Weights of a small transformer language model: width 576.
MLP neurons of a small language model. Each row is named by its layer, matrix (down: output weights) and neuron, and shows model dimensions 32-159. Each number is 500 + 25 x the weight over its row's rms, rounded and kept within 0 to 999. Numbers have three digits each.
A block is one neuron, or neurons of one layer that tend to fire together. After each block is what it responds to, as a language model described it from the Wikipedia text at the highest values.

L7.down236:529452515446486474516544444510471490507525532461481475468503510512524520503519479484463505497455498524495444505530517530457517512511486494505480459451489513539456495540501531515483534477482507518520485515472584521494511521472499471493528466469500488512499492547529483505527535502509492483556519464470493509455482486527552477485529439504538519531485497507552537555527497478511518520452
L7.down541:469473526539480447471531542461456541519472504517464560474487463495514505464525476496487554503506470505480510539450496500479502519478470500501506528497509479568514477530504510503554506464504522513534501486473500501507494475503470541491510518503521475511525498522494471495496466507467510457508503478491541492478481484506554550459512493526526497521517475524505529550497496478472525518516
L7.down755:474491495474513515509495492534512521493467490478538459499508507525527529483499554466491496530437512505493522535497520548516525487531493479528488521559481462467461506487539550536484526533499545512515540505515483519454510476510510479555481500491465503487487477457456478525491488505496518472526521464490503536472501520496523476467505490502463509474505491467489482483503437484552525484487
L7.down1146:467481518522512544485521471522488491436482446473484521505544507498476539477524499506497526502524498497478493508471544515506488526531542496518550526469493481493560524509536477522494510516477555492461477512507466510497478551518511498511523525511536490524550519493502496507492502510502467483515471501524472492521539475502518502536513541502493508521478453542527503500494516524541488505514
L7.down1301:527512476506511501473499533497559449459488481494458493467538486451467525461478536517527521460477553502538501476507533515519499482538500514536529480511485484489509544514566485535494461482522510520467471489492510498486523506447494459498541480484524483502510460500557490494495459503543500495482508518482495519484498471534534451479500428507506502494503535499515485502507490511522503489443
L7.down1330:495423491464462534503529448465463487515496502469514556497466530458521525490498480464528472527484497531526483495481492503542495498472548511455479548503448502437463509489487503492529501486480489469491494436468512471525465518510451500489486502524531506466518498480478472515458495480522516513495510532521515479456491488472554483511492516480522536474487481518495482552462512488502488482480
L7.down1756:470544494521523490487528512516511502457505465460482544504501498513522570539478491491520469514460536465493547481466470474527498507503529526519546511491445471489497484516483464510495476531455547480459492479510504481462486518524497508487463507498470485506476494493522461491522510480478447508485504497538522497519540474487513522500533504449506470488502454510467482514537526505487452518492
L7.down1779:475511534517516489535472533451512511484537490545484473511488505512497478477464551495486505482458505469496519517490517481524498506476518498499500490477540449492544494463506494476508451513475554459468496499475475510480465531521514507476507486532471503479500478484489477495498494519493513476514492487490491479524466500494511501533485489487477525472499546513523514495493471469472508508497
Responds to: Match score second number

L6.down223:518518495509510544470513487502501479476514490508451529471500498490501519479550492500500476443498547539491539503500478527432511520487519491522482486520513457518512505525489484499512526490528447479492542505485552516502537510490490534552473489459480474498527489470457503534513521522501480464514507486501526456535543462489512497556526520485502536474503514493491457483525507559512527465462
L6.down340:519506490509441469535503524503497519484514507499490463549506499508511548523492500490482442522516516501529482452461496489532512531532538466495490505516517501487520446522460481473495498480534521542484497534509499478519437515510510504503490489522555504481534492489468533486525510495485497469508507533482467442473526483532491501507497496501505524488500473524537518456527490494474482482479
L6.down346:503522522516481489510474483506492499510488534498521465508455507457507489444496516441508521495529516470476522538524503460496500487576523521537507522496500509465508515495545527503500509509461490488507497473488459489468502502507521499534474479479495480486504538542506563509493474453451491551508494500546499468536532477482508496510486501507545491520502458519527523519466467424510506502503
L6.down874:512531517469499466478477455537510514512479505497456519480495476462540421490488491516514465501466511529475496486546520528480503500492504475529487449475464512515504532466483505544492510432508477504527528506523505460506498524565492479477496529517496469479460480487512481524537481485506483503511493478468486482516467510456471460450471517488479520492483483497493513508527501469510485506530
L6.down1001:532448471459468482524535503554521479491498522543498492487486502506479483528506564503474479489509543568496513503487483534515467528504498547465503501469514512493512474504492483533497464539542531518484478526520489555500505519501526534538501527527515491499508452521475500494517512538483449476488523501503499516507518527473507482589504501498476551485519462511509510444466485490538498485505
L6.down1385:513509481484521461534455504516476504506480486482457506462480500517473477505517483505463480490536452520528521513533528529511469467520477512471492526487477500537535491525518503501491502502479487510549473470492518519520504528522503520530509525483517504475519482464525532474474495518509490500460521461512523484517515531482522518505548454504541493468513546481509563489481522541512512507480
L6.down1420:517499479484512518478501543474492494547498486509447480507444505491494498468499467475483531530521500518498513494442490521530471460494491493512535493525487527505486486520509504514455518507500530504484445477502512552475519451464507499492474532506501491516527519455484515516481492532496503498502478463529456486521507518481503491492535463477491486490452449497488514508492542504497509491527
L6.down1511:488480508493519468488513495523524477493506500520517496517522536530486504516518506489504470531519468464479513552494497526495517488449480497490491488492510521481511510489502503476522488504513420456513488497501453484526485507503491490508484501460507483490469485497489464497493508515518493492524504498510495479483514515534474477505494491491489475523514517520497492536533497491551522477518
Responds to: Mid-word subword fragments

L7.down381:487477536501493453475475482455482479504522469502488513559552517458476521482495500486469506520493481477504484514501537545519535504467516489511477516449503485504501535511499464457529508544476511448455458544483497504442496491521469504467481449482478514500522479483497499473512507497521504499492515481467483489506513522518517466528508488484497466486468484521525457504468547506501541492491
L7.down970:488511484532498488511490511495501490486473509534467519496478530484514514473493449516465542488492430488498473488512448495471523495472535487506475566538532490500517497494479498489548508486515491517539507497480517496495497469527511506506515520488454529472480523487497466496468480517496538506531519492481510497529484482517525538457496488516517477493524518495497452482474553504464462473494
L7.down1043:488561495536489517482510501491496479456499513517469493472497481507479489522497490492524457470528496520507472490500549511507533515469463477486535508487506511529473515468484493499504511459508481540529504452479505470489502529443501520501463517507456543479488514523521456489424504512479504491500460533508470508472518528428514461537471501490544477513481486484472473528540505505501489529501
L7.down1720:479499497503485530469474476478489517511506514489516508455518474470517517456534507523528511506521495509541523525446497473507529497485473495519495463465471511485501480518499526481491499506522480534501512504465487498498496520529501497491511461506497502511523536525486489449515513492496503543522531455483482544528489497524494462518505499504501509485515510521531463478492526471514489470562
L7.down1809:491494525516492492436490525514501533540472507531492469478526520509466485484499487513496514528514465499497472484505509490503523469515512497500485488504516475470498463521474470523505491510513508473540534514528540479539512455482504540514501459503465515517503523487484501486473463491530486481479517543488522533474503453510496518485483488513512461512483568540478493534515485544486544521473
L7.down1947:497485506482505457505490549494472510435495534516517510514509496534498496508531452515541516495488467518482466512518536458502559568531473469504442536540490497504481501539508510508469506482511522481498462514476512504495501510509487499476481498530509537510510544566500482521522514512494502487505461473518521473480524457480527469512469492482460480533533458547495487495509542492504516518470
L7.down2117:491547500493559482457527488512518491461506479496514525472519505472538503540486493526534507496482505487510520465488490489498535506528535479540493496525471474483483511502452506474467464476522491524510488513461465468569533489546512506506431498494478510502450482495484486465507515511514484527456496498489544499537492490468480508488500511502550470467519516514498468514508527539523501495510
L7.down2119:522481519509530533483495482515497505498474497515477459498460489516542487487514501488529462557535462514437496535509489519498515490511527527530498559508519513545491472486541514497492522476501488468545508454500446515511502489498540503515477496493524502481478480499502519488500494473502517518476470477517529520516508473468527506457487507508544460473483469492482452475455508459514473482509
Responds to: Mid-word continuation pieces

L5.down1080:499505456533551465469486459546509447445497511467526512490510507469541450465480503526511508457459492459489500462553477503504495516532535512439493502488506496499511483533473499504491520472541511510538515514496467495503483518535517490484530473489494535467509496480483495521523473475507492514517494481477468518514485570483479485500502542489482466564488461505501494477483513447528436503550
Responds to: Mid-word fragments and connectives

L6.down133:497562482507501469487487523514491498504505497513481442488502535499519484510488470499485508481465508460499500470499491540507480515527487497478491509496476505497489495488535491461509488461457469475482488490498515501416454517493507474505510516531534479493488484530527508462467506479509484516499501475516514462482538489531511516488475442484500498533483499518568507546503491463511471484516
L6.down886:507512495487499497506470498520525504494523417474522458451448513553519482515543488508510490539495503494538496506523457494485494513498503469486508463528438528466522518519456492468506490481511515494501448464499476465520500486485502506478487530504505511482505519548507528536469468503513479526498501471509478505523456535464534511476528498483506533488554485522507457471531544479437493497503
L6.down1296:496507507491520504505521525514503465493493494425515500462486508468507498477485479518488533537489498510517484499507490532528485504489511496483488485511483540483549524496541481518542496523487490523514527490500479517475484523482511478519496509533515542496522493527452493461477486500477515501514462497474475487495466463472528490500478526471519527530473556523499461507511515514526517498457
L6.down1297:511513505542516516457513512494469504461487486523485527500522482501465508515527444452576525526491502504493541481483478514494500501482537522503485485496548487499534485504549490497530498504502488507518439506509527543490477474509495479528505501481526499489499499525543519451481472520504494505541459486480501481507470546494454506527535516476489483463507496484509471512453489510466489498525
L6.down1315:500518531503508510502495470519510532491507485480496474514482525529552471463493502514469510475479533480517521491505512491453473473458546556511509468477466464545485513523482502446484506455474515479534490503466503482503549473509462526510508506532524529508524497483514500470489483500505518501482451515469459497484488511492490520457494481452547482520464501539506478518487499531508512484498
L6.down1864:528489518504492508517515497486523455470544510517489492505481502499503496467514527469504482491480463490526486517529486512503540474498476510526481509502562475468469515500490514485490488561517507458482509477504483527490512529473505472487518517483533478543474511535500538517494472480471555532547478490471498514493488495518470470530508469523458478459440501501510508495473480519483508489508
L6.down2026:465507522518474446509533564514510506516488543515458509477523482537494490469495523457496482464502506489476523447450553474517479513517465542483497524488506519495538486478495476518479470516526532505482506523482508526486516519492543530470515491492488493512492471524504508499533544528465524517490493469490482491550497508504495512484489506509467515482513477499481496508458492493537538524529
L6.down2069:478491563506484537518457521493556486527469462462505503534440508498501481484492467445511505496509500518496485519484474497480504477491497485575510502510515476489490486529528488552512546443528496492484513513485496544485487440493500503505510494503522495454487476504487477473511532492487486498499511554466501492534476485472524497481496497523493523497499477508521487537522499523476503478477
Responds to: Mid-word continuation pieces